python train.py --n_layer=21 --d_model=160 --n_head=2 --n_kv_head=1 --head_dim=64 --d_mlp=640 --vocab_size=8192 --activation="tanh_gelu" --norm="layernorm" --norm_place="pre" --norm_eps=1e-05 --positions="learned" --qk_norm=false --attn_scale=0.125 --bias="all" --tie_embeddings=true --parallel_block=false --init="normal" --init_std_qkv=0.0395 --init_std_o=0.0061 --init_std_up=0.0395 --init_std_down=0.0061 --optimizer="muon_variant" --lr=0.00801 --lr_mult_o=3.0 --beta1=0.93 --lr_head=0.0104 --grad_clip=1.0 --warmup_steps=200 --schedule="wsd" --decay_fraction=0.773 --decay_shape="linear" --final_lr_fraction=0.0 --batch_tokens=[65536, 131072, 262144] --seq_len=512 --doc_mask=true --train_tokens=445800000 --steps=3228 --dataset="wikipedia_en"
MLP neurons of a small language model. Each row is named by its layer, matrix (down: output weights) and neuron, and shows model dimensions 0-159. Each number is 500 + 25 x the weight over its row's rms, rounded and kept within 0 to 999. Numbers have three digits each.
After each neuron's rows, "fires before" lists the tokens most often just after its 100 highest values on Wikipedia text that the model never trained on.

L8.down319:509518531463495476485493511490504518514492482510499510467484490468512541474495488543459479496510479510498497486476541486491517513520499510525472512501487534468510551438476490480508475514539543490448434478493533498531566507496542505525530535533481497517461511459477481481501483506485521467506522513503453468489511564507500489513459541500514498471501505509544501503516503501497512493493509474550487490488533451501469523498503475504518549532501491518484472510509488422525484504495536
fires before: ",", " January", "se", " December", " March", " April"

L8.down52:524507487522502471480506478491495530497468505469508489498535538495533500550539507541529484522493477480478487447505517530483486473507481473479501542497544438501486477513453502501521522446489524516460542495494442517491501522475538496511518498496510468500485533509487507543510474505488469508550537529479472499547475459502471445551502520504473479494526481466494490472493528508496468534476508543478487535513537495496505507507473492495550501465536513481520522535457475496497488504490514
fires before: "-", " (", " to", " UTC"

L18.down162:511460505549503506508490480475536458539501493523473496517509535492524505454486502524510506509549478484503559483477525545536501514480493519489468534536475481488516467502482517487456448479509541507475523519506457509508507495472508485510514488515509488538494473492499456482527470445529520484450513497524500560510549522473478471458533497496486487486473508486496505491479524522517511456472469491507449522505534530479488489530513485515515488492483538477531468532518525487497489534461461
fires before: "0", "8", "4", "3", "5", "6"

L11.down619:486501474511554534491505508473491541469514516526525511498532471506477518499487467477455528469499521470502520494447442474478534477520497489506504498532525527481542516505508487537488467505460488547496500450533490469514494483495507490543479503481504502540470536473491503512463500543529479514516480485536515529518532488500501511439512541524553538476511471467501467510494497453526501528530482499488485490477539499472507504475467523536472484515462505504437473498529511513491498498518528
fires before: "=", " the"

L10.down608:509515497494471487494489495494488530500479506481456463485517523492503548529491460500529462450546514453515521506513513487565511529458504480520511463492465529486508482532440533525518484522487526474509499532550488510532516497466486507482464516520506509541541441507456506534506477493544513496458531517485516529493515475507506496488549480523482461548529516518451464462502500501510518478511486492512497513493513462501513522504499520516520498463512470493512479526515486472487481538450487
fires before: "-"

L12.down609:496505487500485501498505457508502551487524494488472510484516460482506444525463526506526511531482488514509534509527507490496521463495512428513500472517537451515500510484520474474482510506510420509473494522468514519541540504505496490502494520488508505525528505489517496477496494497434503517486520523533507489524494562457513476495483495509501519501519478531478498422485532475504520489571457481479533495513521522529512486520446476544517514508498488501514528522450497490509483494543501
fires before: "\n", "\n\n"

L14.down93:502464495517523486526502502497456495477518523507473473551502474480523543510541489515458525495510485471489504478505506468536505462496481454504575534499516519500483537511505464522519489499491511498486473479471500477545499521549493528516523566509514508563473532477545518504521483529466449501527534476483474511502507480494500455492509491488472479514529482489505518520483499482507510523546451510516482502473507473468499487543466518513477468483529492498491502526510495480545445504468464
fires before: "\n", "\n\n"

L6.down386:494461540501511524533518519501503553534483487502467482492560492473502497534467509502472507515497498530524490524480496502476489488478523458490495503481475479501523500502474503539479509467510504469488493507484502498525494498459506478561501559485536505536521517490500483468490468515455461443476514466516493484527498506475496467542528494524516541509455499487496488526544493536515566510461506536509489562503519478510519503446466462483454517492511521511475487471503501458522477491468491
fires before: " the", " of", " hand", " which", " his"

L5.down70:495493465515564524491491521520509522479530501488509494433466514497485517501487508527569511506529494535522525475512481468501511472499518496470468519448490499515521484531499515500533481495487533501492531470522498530483464488489493471485450502527499541520446517502459464501515536512510450484482484557464456541497474481491501496515493477481439497494529508487488467478489462452485517492518517501505489523520532470493513541499535541518500526503544531471491491539500514507483497471470507
fires before: "\n", "  ", " 0", " Victoria"

L12.down387:479476495458483512492539489525524542509534525494517501527488471476496539480507525503517502484462506556488481513474518490499491495548554521545488526493507471523483487474517483520505571536466480478497478528515501512532524514484502510512445492550527523516523503505483486511516453516534523456524522517457478514506496482506491456509540495429481494490520491485531506468499457477493507511463502513496484498487489462510480449533512535507489531509506469487499484450501467462499516516445492
fires before: "-", ",", "  "

L2.down388:521477525519493499529500497509444540533472472525496497555481513473493475504517480503496473513495481478516500517488497530519461502471508535503485499467565476534533543464492519476453523487545504464525488547507509490527473496444522497573511466508476530507506497504532481496500506473482476479543439469524508495502501483509532508455486474492477500521496515478546495485450469524488509521516533511483444521492488491491509494525499472496524503492474496519567507459497504502479502507521524
fires before: " |", ".", "4"

L13.down517:541531494525515538494488493479504474515509495527511513486518499475515471536466520521504526473482473465519513519528492491501472454471519463522454467448480530495560515484532535511530499486516533507503529504491492443516465494497475532506501485551520505504485467460496573497446501474505519526514480476493534510506476482486447490505507469496517448466513524491474471500490522472516531509498509536486485501526504511479478553522478506544486505490494490535527458536482503527496507550481490
fires before: "-"

L7.down309:513509562501509512543514480508493484502556543442449486457505515467508474515505484453485467479501485545528504470527494545483472513480505485476474495508470475524489503526491497526478533500509542543444443490554499472496505540466548490496481502495501488485526530533517466533475508470491513494506496526515508532524523538503480517489530472480482471479554481488509494460500497465490502520471504532473513515508469485505488500499497485546515499490552511537515472524476478500500507505526479
fires before: "|", ","

L2.down350:504485516526483485539488497469519520465476493493517495524461477491526519480505500453515474536530501472486445514487510519547476463456498467472495482523495506485535459489483479518501479471540555519486482480506487515509517512481463492506541496509521515455541524508474515462493528480499526467556506540528526513505516505519534481484506518517458506501476480496511490506501531471502545482557523514525457480470515504482450500566552489522445471518528465515479501483484507499495503506481501
fires before: " |", "."

L14.down331:502518484504466477513520518528483495507555534437517546502468525426494483485497466481495498499509500492445536498529493508510527471505513489474478503507539492571508502505483531485481493498486486516506515430476496495469515462480522465496501518501504488451522527487484477503516522475505539495513496508531526511531510488514509448530497493445455484524508457509477537448535532499471474492511496514513531501536494503518497532488486492522464516544496527498457526506488526457514532478501501
fires before: "\n", "\n\n"